{
  "head_dim": 64,
  "init": "normal",
  "init_std_down": 0.00501,
  "lr": 0.00147,
  "seq_len": 256,
  "doc_mask": true,
  "z_loss": 0.0001
}
MLP neurons of a small language model. Each row is named by its layer, matrix (down: output weights) and neuron, and shows model dimensions 0-191. Each number is 500 + 40 x the weight over its row's rms, rounded and kept within 0 to 999. Numbers have three digits each.
A block is one neuron, or neurons of one layer that tend to fire together. Before each block is what it responds to, as a language model described it from the Wikipedia text at the highest values.

Description: Word "in" / In- prefix. The preposition in before places or years, such as in the Netherlands or in 1960, plus capitalized In starting a sentence or word (Information, Ink); sometimes of, ording.
L13.down74:516480523548478556495423442509462495520515492534550450545487447563575492450481498479484573527566504451512497553522495481453465488563536564500480530498595463487443458448444522492530461481546414515494535538486538515540546502508436509522452470522504520485540519507482515539436493484473520521495534436459489467520468526434494452441485577541510510420485479487501588467505520525498437590525538503549463534502483517535458431479543464500487516474535556457450454478432551498498503554510516497402485475520425417585469439460466527474467527589450507589535557564477523495473506538501518487
L13.down154:490510498572497497490574509454489530498485583493508540497503496510588545493541456420524528494563485525431450482507485438462549468508484476499504497432500409512386513509491468528507583559503518467467524494498512541470450508469467482591506469430502480486511534506540522527429467467518526535471540501443510461472509545479454505595469530522504491491529506501470557502490579516503485456425575530454555537451442511541539465488449452548546450428481398452474463498477500516515512535506510592517441571505520484526448412538541467487436512551566507539476504518540522425525481549536468484
L13.down350:622493548513487488467464485451549557478484494505462514496530427497455492506459516453550557488557579469493463492503527482465456525501467584545528504543490520561510454416477498480491522515552534468451521489458525528489489520545624502468486511510523513462503393552545513481548591536541490510469516494476483507534513568563489447457406495521487452526473493468523560486473525535462541503454554513407508481403514459512506474458462428486504467539518541494518468493495522480490472511419494566569482459489423485561518525489501516533507392513522483528539445475492589529543513507487463428
L13.down361:511441477468486501535468471475459508487468521477604483522465506469498484416478482497497548419480501528391427478503528503534511525495519430579449474561491501535535501502497455473499543482583500587532542498461471486543509490397508502484568422472433530553507559529543557529555512526453503571462458512485563445444482503554429519514499508471507515480480551503459535470465515550504478468526450544547547510547497414525449504619537489543461553463451490405528484516440567523514525524509473568537440485493494465483491482501516472529512461483471518462493478472441512485516523521551568564
L13.down437:537499455464521470427511528486498547522499531579422507461452470525522526533428477473533506469464483386439393493531523482538509530486470464462593520428573538547461492572509455574491524494498444512509570507454475503445500473486506536470570535528498422489487554528509478466531478475511527510465514460470520530554543488502525416475451545454541518494500552475538519500505469492478414506522532402493523426476477446480461509423469536522540457549540566465500557520492468521519475497460523513560490472549538451570489590473492545510552562515484472454481526490545563446547483508506550468
L13.down476:499499525499534510455505448524424543384520527471554500602491587503566461511554500560474492504607589486508477490445488576592483505478528510457517545495526562479525497555482508411476528431543452475482514541538448474541526492518438565457491472465529513542521459509503489472502439474514517460559487455462451522531466388515465488406472488478472506521481491523476466506506517495536525519538474453497503503523517540552480476515491518490581438473422485496543460504470557491535503553527567511503486520544513501440462543462509497462443593448474462516478511436522481553443516439495508554
L13.down534:527478450478504543537540487461544455489430461536528412511519524462498491432448480552548514530555491590416500533491492450495521489498521459501485447530538495446482475527489519562556463495553495566462484492425574477523508477477520597413533563517481482476489512475532540562499382456443435490488463423517441542543469536467495488426479572510542500477505510567513502543480502516479504444515606480476503527504516519497499452499550468539473537501559533489482498517409499510535473541464515457522436488503479462585526514533514547446463488441519479465526543422477543505479575526546548448
L13.down659:531452494587547519533521530569538512506544486475503536473488458472536490418530464530499580520532470460431489464482522442483533525509560510454450479435540485436514439586474431493455454539512492459512550463509461447539536478524498477455545560556469507549474491510465459561521523525524484532426519489520570474554445505541448479577523485564535490406462504493532514567466555457500484511510539520496568511577503499515419476467568465490545516534513520374509485504467499510475474473460419539475532508415528523402545470516457441543536533483504524560471466476511502532512480485481457526

Description: Mid-word fragments. Second word-piece fragments inside words split into several tokens, especially place and person names, such as Pu-er-to, Ari-z-ona, sim-pl-er.
L13.down217:484567435458450481554540412487531484531474432488520598452570536586527510474546472509478536490516470530545549438438491588447495520492511500515477476420438520538528509527578491487465586510486494482484423502565479486471556533505503500484483495471519527580506499519442486461498461404536523513505524493553534474490506449470480469541538448514541513549568505484506455500536551494492578505535537497546433502423483468548450529545498463498506541458529518457517479485506475411499490510531507536519457464616460532477449519486471520470425470494556512496522542424453470476550531488413481537
L13.down334:476493512508474514465442517562445482471482478499501461461548466470465548516550496587564463463550497517589480495502508483452493511517560472509524575501488551410448489489515454507547416574555470513515554464536482529508509515457533486469500515467503463475518558526513520513452507463551518547561523514547450481497534577490515434464506487406542534490443514476486444527473429452483448547477484550554470485665479449431513525506532414508532502500514510429466499509488490431500428425435486485542530469503547492462516480533533517483494520573478456525571511571531479500523509498559545457
L13.down380:525505494495500447492556470474534546563463510508547464520462442495490455568498492555537502476516564503576552478474461472448475525483497485533535491526469517521553475524453544478470588488467516430478460500436496462555513490487507480505534459512511538565507434558528458446570418553489549464517464506491482469478577469428411521422417534493458486508468500548534530500521543511563559454464429571511521455512468439507539489497500610497461481512497548507553510504572517440512490474487541535553551458434518438518488588511394494470491469456571479475527485494542584504479525473487477519
L13.down582:460556502482499558496452517485468436425591527472495458519414442557473505482405450442485509544521529469615476431525549503521548494439554469556511473522468536476542465441481518477470466539538484480521498483480478539423498634549502522463505503488509512533507492452503530540521546536533513528465457543554431503492522524476549526549507469550537511488469565457446491563528468519472439538486513535510516540501441498473465471518484519505488464466503484501517505501468449451474597530446461494521424485492461465453414574524436551513477462616495464487549554516538542509534506500497468486
L13.down626:551513482502539518473455450438511520547517620489474545478489452482456503573485544451544513504578524463558471458501442473509502577490504465482537522587498553504486509534466473491472435476453548497473565458460557504507484534518539462476497546463506482473522459548530499481495477577514522518507479537449472533515516519504491426462465519425546507445551512524453508586552445595491483458508573505444491420489464541497506509523450521492493380561488441513526523490493543587520534506507522502461451502464492525456498591493444516500509433577506434455467527525411473543536478522444464480
L13.down634:512542453523573517561526468525538546464498426509467529451470521549435460500447559494422457542528439452461460539505485487561562489521480502507479421589515461540472520455511520537477423559498541501493525469507495467460523483515410430428520552523551564502456567542441446525585526490486510546497561521538500458499475527486543462526448576523485498519514545467499499502529491535509521491504512505528443532511495420561398412449494505570480478548484486436493468496549584526525462480482466532457535469466552555472489516471489517535527499532470493477520498504385555488463547501542503453
L13.down695:469493575469533484435499493500504479462504529517527488521521498471494499532507454516519510543453501573489467485545523451463535467421545503496548530516469541454494509570443494479505515448527437560462490387491486492496508501515558491528510426466449558480563510562472482448495502563514524511494461404516477424453473527505555485481470574510517529507496497567410527511508454500574555478490435505496485480438478537479596532526480454412534494556464526539507561479560516494474568507465458484421480430448586498440619504481532495472487528511537481488538481588554508502508549526550514448
L13.down763:497500515572485513522430518516510456523463465472406496508498493526541478465616435454495507537526471494509439484541459499445483518504502477531526484516518505534508540532535481439517583580430464540507402548483526425501455446538475489472483518487525412493557497480430546469535431506416482536536540536571564527521492434515516524509390507521440524491494481541576438523458524485528467468534513450487473441448516565471467507486477546502520495507522501511454484495512420433507548451494525521479596475531538453525512487504472473549491536508506523614506472484522527565433554491539538488

Description: Place-name hierarchy commas. Commas separating nested place names (Shinjuku, Tokyo, Japan; Georgia, United States), plus inner word pieces of place or region words such as prov-ince and Der-by-shire.
L20.down567:473501490545519515454485515473488534518500484504439486462466488507571535518563527554535466526472465550411486507590543534445522489552472508554573474524599517507477505511559574449516494521471477477534470632505516504471537467476475495503537481583481452535502457505454490479502486445505462526474497507566494507545480465517462547469502506497502479544490433492545531473497539471505497567508458490407455495508477544497604503486508481531489447458521419472450515470590417499516541492543505466508525541613501463486484507465506417571495450470488529471501487505493402468526428439459576438

Description: Place and name connectors. Commas, in, de and name pieces inside place or person names in birth lines, infoboxes and tables, e.g. El Paso, TX; born in London.
L13.down90:468417493544434537576524512525496472500449503539538469559506496447550467489526513491450520614471491514535499475518563522563485526548499502623447464499519521444454527463471514533512476514529521589457526507492534451487441504560447507423455574515436562510483569528501459470517523547493531542437506385521432536493492533496498492496456539449515504490507484487522604487533473495493532508569471506502484539518520451507447408514517470462469521565527465515492554514503491515471508495477471478500504502467423513570462465504535513532458566478411479453510492430437481531426560511463550475
L13.down252:498453467568472525531499493517498495466518486512497554477535449481509555445518441504530575511575496506505508436424512485554511492496491540472438533523574469422526497459538399567500415463464557507541507535529509436489490480558494491545496547464471582467503503532558488456495538532450475504482503511459477530496473512459484492557449478442477470524447478452507461539476480460504458488575481521467457558566516425516479488482459519565446478482536606443460439556519567583487546510534509503475509582427447582489490533554459519559508510516496514514529430525480512494481404538517475566
L13.down278:521592492546414422527551502529542488497554430488440537482498464573523509534564466554481519458466532586502506521555577542497484509467426497501503524499474480457510469511527508441492476565433522547447470554523563486507474459549452492503503444550516542487546512447517578462462461509501510509478441536486451504433505469509499489454447531447552528514500536561497455497504524456448495463533464481462540521562532472545589470537518506545523542481470493533468476439496467528453504507533470482436480606520497387429501522438472450482534533463498483547494477563481457508452558538472587519
L13.down303:518455457487517509497476467433526507450505460545553508524597485554529463523472534518503562498556479505442463473483474520535490520386603510458522496449512474446484537519496540505538476483561491482517443455459539512554594493436494545499443495518446473529514462439498474465551495515435518511462500496454467446468517570451494555476507508402531476493501477598508461509608467463541481457521518515520511492504504423551543560534520488537505450472480538484516558502556481510624511456508479476549469496527532425428518487499441526497455399467498513501547521493452490519504586525529533505
L13.down412:459542591579480491479451396520506489516527477499471477429513500519447520522536494483524546516585406489470535451428572580502517524541523480506530526440417518529487460503457472513477475519548564499495520548454521468563437450494525469570466534458517556543565544513542403557512442542535455479501482482467447477446528459552529416524536501560442512502480498495560428464463536487471485512495435482466520481479517471569522526471483506532494502489444561486509532478526496550505589501504506504486564558535488535486469522495537429523512518456430488519467420476446446471465547478540490536
L13.down472:536475429548530553510441589537500519557512465428521424547519519498530529527478505467437403536520477521472524475549504429468528515522490517553454509460550544522477475552519557507541512462494469526440444407474547445514563632502455496474450473498490503524556549510505476450503537439499505492516500490452490510482467565481448509532475523552504518506605472471504509473465536579465474500456463524500504591528456471452457433424494514460448512462469543520505510462459532534442546552426601493529454492511466514514485512473540432526493528496500496535471506509501408487496492538431502461
L13.down481:532515477524498523567436488488510553533486539499473470529502489511513460496509430493537533495497491519470463510526541525513442495473532562540461497436522467468514505554491517478445558582410560523553547446444450527545510489466494560453518484466545491531457495542545496519430430556508497426468509443550488422496529567499457490451505462421514532501463485502448527496526558555521501511576584490519503519400499523452564528482409510531435511507549508478530439509539445533567564463403507507519427520505561444533424442521497521450486554453536470544495493455458518551479492527533457462
L13.down569:572457450476505477485449479492523553523537487522436508505537488565519528517468492488532433476569510505485545489550458496513480477554502525471431493493477492462380485493472534512496482528545525472507560485541487487553449460465533515516523472504473498567558480441427484492418498529473491537497493492593463493483453542487486458460440554480548538444527470495492528440520520506469528479523580463620507505537545494468527522457503478491521468458538555456567485467553474552546468518492430518581485482478532522440475513542515468464447416471520570477469581422483471451438609564513564529

Description: Place-name separators. Commas and prepositions right after a place name, before its larger region or country, e.g. Koblenz, Germany; Rochester, New York; endemic to Aldabra.
L21.down58:522568470404481450513551492528524548485444567478492550486489496435547510484498495552574510476453499566530455481501494523519460425483570472491533530517495554498489456418570518449574554498470533461492513518514495569529573476460491477510501540572576471492603510540516520478531461532525523488557488473531516553475486464477567499460583431549421490520571559485496532501521485445481467399482442567507434474488477505484539535545499469486447461535508450499489475481560420440479492477515573485460486461513515456542421558513520481456492458481503510523485411456487521473496535543477466504
L21.down318:451491494503523474532495578529549481526468464475495541402446510545547501447593577494526526528479462532566516451460495483460495503510523531474480525552436505472515538600549468567496478553525488482534464460491489482491542464496536553488484525460416423551448481428493498512503447512489453493580597551519466504496580511433427474519399484451501550508481545474528555497452516481565435475521467496512536472541585515508534486501484468503517508511490480510474489446531568451545465548487480489545485565492509490484524450485558519497543421458508441418453552489508482530499491536464422444
L21.down456:477496564487502516511531574480562514454499445548460500488515478524486517586481540496548492546515465469454508521562498496493522502485482618507463552602470538504506440576512517543529527574483516487519472538499492548463475409487562525526436458509466487531558518440504456506501590465466470459495472504443427515426534473467547416453530481514546445562580489475537591522458545470491484508512486513499454459471498515494516511523554495454502466562510536487540437502551446468516482526499513487451474526493486475509496478499444567476445544502400548479409519523464488566510433526484404487
L21.down614:489492454490455457442498522605524527497480536468513479460485490492476451524523537510481565504536512538442490482470455563485508570440436500471558524490484440500498518475589533472417518484520475452520543486491464508541468542438443438520508467519557522440481439439520501475488359474498504532479455525538459503521493509487600443489487465444538482543544491576507523558549478501560543520456468514386505557485434529553486517491492532469484481567541533566492541533543517491554423476499508494486523497508585410451504497542535454496509512506497501425536538540549544515531479457426482514
L21.down641:490441555550455531544478454484424493469501499459524498424485490540510507601471513494587494507435546507498451516468586493477485490500488556442562506501490460557530407465558495479536468547528486480524495586582515446523513547479496530506434549496463451491471429485481484519480570522474528529465440615584521567504464446511459531504553475496477528524478445521539499574517582459457458497513576451433456480526515535402509487522412492414509530473515523495502513480571480516475572542473543496467501482565516544471499465474474530456453490485507486458466486508548529507515508495516476514
L21.down652:531437531531546539503544500519454491533518573477474515544517500514539478474503483499525541531528516561612466460478480433511471476506471547484515481519551477435529446504475499427551552524521452480533446508510470521505452533561438504444536489425525499573544481480467572501497590506505469512538456465461544480516452564415512525447498560471479487554456488556454484575521504517481475471527544500462565493525464481466497505457461476485510510517469519481476488421558450512460517562541524486493526502548546485556424491462587514585509468480467467380542550494494509500454489417403453564
L21.down672:588506573501409417609494529511507534498523541561454470508462481530468461523539534542529521466543529485418446541428547471511497488555462485509501470500494462531493456452521487499432484561446491480491539561492458534512512544502523512519537451484537439483472518452468519531489620508455526447454478420445513445564528534498520476501465463472561502570548503518504525510499497472520511452504536495494552511562526443509491444356493505517476499518545499454508513534437507535480511529446473478548482432558481566471507538539534500500466457497521555514453542552374541488508482490485522470
L21.down710:502488480434421475566511493501489479385493515498416531468453485491465587470550531554508483504481505488518522545467536518448503515528534479469479494482497480483528579478557525430446468530506480496452525454552530504494531514474512457517498438492495608452473546533529498547520495521495450445477461480495543471543561508507527505528546511480490451549513564471460469544610532463516478479439553467516521445533476544405510508511593502516446504511555479425452455500495493517530486514545459479529453531500555472488540477454374540561464409469522551585483547555515510517550522466511518438

Description: Kill stems, possessive pronouns. Mainly the stem kill before -ed/-ing in attack or combat reports, and his/her after prepositions or verbs (with her, bid her); also word-start fragments like m(aint), str(engthening).
L20.down276:472461582482542446491547438460509483513507453513474525541514541510525535488539459497535503498491577474521419456497545435537480472459518512470442502543523448499520425489514517395562467440518497521471474547423465487503456496533556502514517465519514505533493461571412497487511451443503564536515493459494499550503450406451499545580556501455500487483553472559508550475470443414448500467522401540539518482401550553545505482469556574523524523510517497454521496519467493601532527474453534509489579511469500484569513535516501501496513550531496578451507512504454502470509582507456456528

Description: Sentence-initial "In". The word In opening a new sentence or paragraph, usually before a date or time phrase (In 1982, In June 1999, In the 1940s); weaker on mid-sentence in and scattered word fragments.
L21.down11:526541486452472484452484526471509506467500499529420500541449559505582527403487519441429543519533531519449473459462511465491530494549548532444501542463521559471506504526454492506504413497576503488505519420447507482412568481535451477443583544519476466432523477501491539582548533434538468483467547489448499449571505535487505506492490521477531528538523472482488467530468533497529536478482481567523539591527503455468491525498550557519508528528438464437382516621462494521490480477451523444539499479516601488480502441494515510507499469549514491492480475581506551522493465453510426501
L21.down91:462492495483530485461505504477510519432541522477440496511455453495503496529573462460524495594531535488498551556480567477538469454474528439476475520517441488380583487499497500432472513456514512461432541514504512532552523459480503496556517494469493492501539437421553420529480493542480480489466556461413462476490473501459474474520493506501466566612577492536508548413576559567544530534437501538506521491458462478429535543539497529551467517516449516549510491547512496514508575532498467506501491457496480489482429524474480547486459512574487474487587543581500465461488482532552411541
L21.down140:521483625580490482459467521458478455488531453494478487583479467502523458455446534515527501499420474425581535418444546483537479554494556520471514482487510565482479520500540551568535487515584481439519480577444500535534496495580536406452506511581497549399507569517429488463493548515527535517556488556478491492516519506456472520477459517499497479509483514529490501453523491512546517533456482494495511407587462470539466476483462483466454486459548507522478481484484476435467435519479386515528493507523475548532523497489452532426573517537494524501543479544527464499506460543462471551
L21.down165:524462571482478516510557467531502407540434462619476492453604491475598553523481518483484479486528487490559508544528529499459522502481420572529523534543514552522459425535507506539434518487510546463507478501499534489442472491571539466457444432406488442512490467449563487507614605505499496499522456496474534504502540481505497467485534497491514444531555548528504455464500516479515545550519529472494517459460411497472438557447430490570511496590426541521544454565519496516441468507482530449524488457475448535511477490452526527496501474500497517468464478500506495501510444504552474498
L21.down256:530500512475472575545436517520563455535478596500544498502474519526502508483440497580486497451511523502498472457518548444470455491509514520514593484543474568473508497491445508565484466463472467520490427493471527498467595455567477509522521430515505519484555498504399491478484487533469407513553448460534538513506465470424482529413527548537595593469453426535559599423518400514503501506504446549489443434523438523491506480507518526540500496519523531520513481495528539459492431533499515506546452492487566451472477510435545549538485477489531496522495522542509424522529519486489511446
L21.down309:529487604527534486526480464442596495516526572493477471471531423492475471508467472496490553540494515524497535501533575484481523455451524527536468565474518465449501518476547446428488495547505452489525482452544494570441513515511598500493494538504532497495536515483450540467534605497464453515456498479464567471490469432496504489537471461491477551459520501508450454496465520520459518387495448480464448433548594504461501496423486486491536480546500485491447524523551445468510501563510604537494551467504545481510536521550544471582413479532410474503471518474548545552533554462450529487
L21.down581:443570515475487425470521499491491475549529447536563514503542486516526521452497504524423558491474464565486458479510468507526411537495494379527472521507537543432447407488560545449555523487541601506499451539479532572500549527491500530467464526562490487481559502505438454491486429462561539571459544520432500473564457537537578569476515536468452519479453455487474506418498463540478517525532432448489498502455455488448487499522541476513506533522463521548556458573469487501569526526508551532445488514524540546539474478484435513575525510493486514480497465510469515546493459416492453518
L21.down752:492461580454484471495620520517531544531583384539546530491548440509528428494533551490476495513486507494474383441446564588452516533498482474473499585549488592471529455446545531485497533463461421485555515436522511515462488470527554491557463467496511487475522466534501512523533527504383589414590492446526462470475516446502511471510522476496522522490539451495472567506470502581493456469524466510492505465511485460496459490520501549515504527542508489450557561477506503480540523504497482470513431515535503458541523476507460508502491470453476433501539474525525461447511526523560477451

Description: Token before an object. The word just before a noun phrase: mostly the preposition in (born in Cuba, nest in), or the final piece of a transitive verb (reached, demolish).
L20.down540:502425623525517497474526525538563485471465424537476496445490486520456467538489522428516554490562456465452496476497475483505558472489498471499515509527525460488489463553553468508525517536489540521523498519561421555460544473499532531441505513484480484520484499414521502485520728493491534489459470483525515513559525551533441508431538541521483534516476446517538560526502485485485476508525454429486517511511527535494443408393531508448551525490492559578486480510568486517439529489477534501526477450507455561517499480472493563439460507512508524471476481540464514510448497455497506545

Description: Object right after verb. First token after a transitive verb: the object's start, usually a pronoun or article, such as brought her, put it, crossed the.
L13.down365:478483488589481508480450486446422434493504474561518501483476468455443432492505502488501512442458469506445521514551565470505521468435542522485495484493512465496480523461525426511517513520582512580501557564471549541547444496535449538450503438573530569455471508483520437480514555525525524521538478558475506522514438471556452558515465471534495521498521526513491520455532452488468519480487560500582419517492496480601528509564536443495563577516495508511487504519548476495482407539424587487550474511535444440457513475490520494516507473439475420455586518499490552497436485456557518443
L13.down466:528457494460540527501506479475465533500487493460449462575468541477557491469508545506469500546543515491524545589524546453533442462473435556452524505472530426447526512458462512483468474560505456492495571475489593543500533526561512506475468503562496467485518454475526561441572633446541474493455483477599468469491481503513535477480484451468588443497480424436525573500529472478493465535537529521535447483544493539459577485431468509514531578486532561483514486492526528487566532432475561417499500507496506523418489489547478551473445469498430477513501509545437486527468490484457473460
L13.down495:592497539512565463519507533443476519481443520522527438514504420507509502465424453562502484478484534533550483433465532535511458447479431410432502512443465481517519496505575446506509457443444450580483455496586491555416492475515538555544531510518485472476509454432501532520607637473489463500526486516511464492459472445545497532518503509516498520537494523519515505496555526518488487507552505470499494494484498440568495559416445518457481466514500546503490473590536493474528463558540486496458490497635500560509451525483503511498497480480468461559539470466536437539511482534516508550
L13.down516:540545495547435582529508486472527544468513509475514469492451454497450531488511524495473532488440513533540479497448423521505484554478487371489433476501458481520501529497557420473640468496466572497489444531582504468508425453560501524514532501523505458528499481466474538488546432535549519507553536470503474515467529554521557461507530487435480496489361479520507520574581482498457476481566486489447501530528546479530439495508491526488504494488539462535526543559543522435487465481579537520522458516560443480499475531490501505522496442470520458501541556513477404497471476500449589505
L13.down561:465458526570515544510470472427440543442507514454476509571522462547486494486465519555493506528478538432462496525444610508508493517488524519413419478494482441479487505523496479517503512460617551569558508528532501496533480495527498472506509586566466479452602477533500428482526493424525499496478469551503494497472475481541441474538473493488483429414582471544478444539465413546534517550471457484505469470536552528527538450458538474529495526497517521541515505555466542509495431481409492518498471520486569446475508533518487517471494546502485486496513473584500535531544516505424557397
L13.down572:524548468483454526473482512491511516574516518452506506475467485525507514496474562378536493499528530478454432465522468496515541523554462475503484541457436516496493528521500491520581481541453475492446473467492552581536550484549476546380585515471531538495544484484493437518553492499491451511503487502483510492438557507496545479538503571517516544486486535484467526564599483501491448484518473467530462476480514537385506570525529462460433425502441542535472572466550567464430529561459550510485472433463542430505486547402517546534516523441479451465560457550520500478544476521522508480
L13.down585:442473483534468511456545511528477503519493483524421431468542504500487591481519549529524511481472511409444453522505443471522483501469521493560531564539534448448564473487503552540448419487472462463519463551450541539454517496498513536569558528553473522555480515500540459512480494551542575497458527476468459479496416449504605462514485508505442459486526465465468529472378547537500526534556513519521504514429496545469546482460555486527548445478469527515577444498527486480449490559477572478505401543461468515447507486541543445456498495532483450521586518533518471472509542555438526504
L13.down678:459556459579426484492488542534483440523511460430523574456537451447534443437545509528438469520437480479508511535564535490494509518498469500544480452491464371483464425515431510573507475457491501507507504468508392489567500545441536529511494502527494448521446459511460504562548432457526559425479505531510446528495418483594508512519463576526478535525549497455485479467479491422562509523533477481467484513540504518482483501526549490508495521512493564478550526484473512529474529551477517551478537500549511505457527495445493496490520573554525467509460485444478539530558601473458594522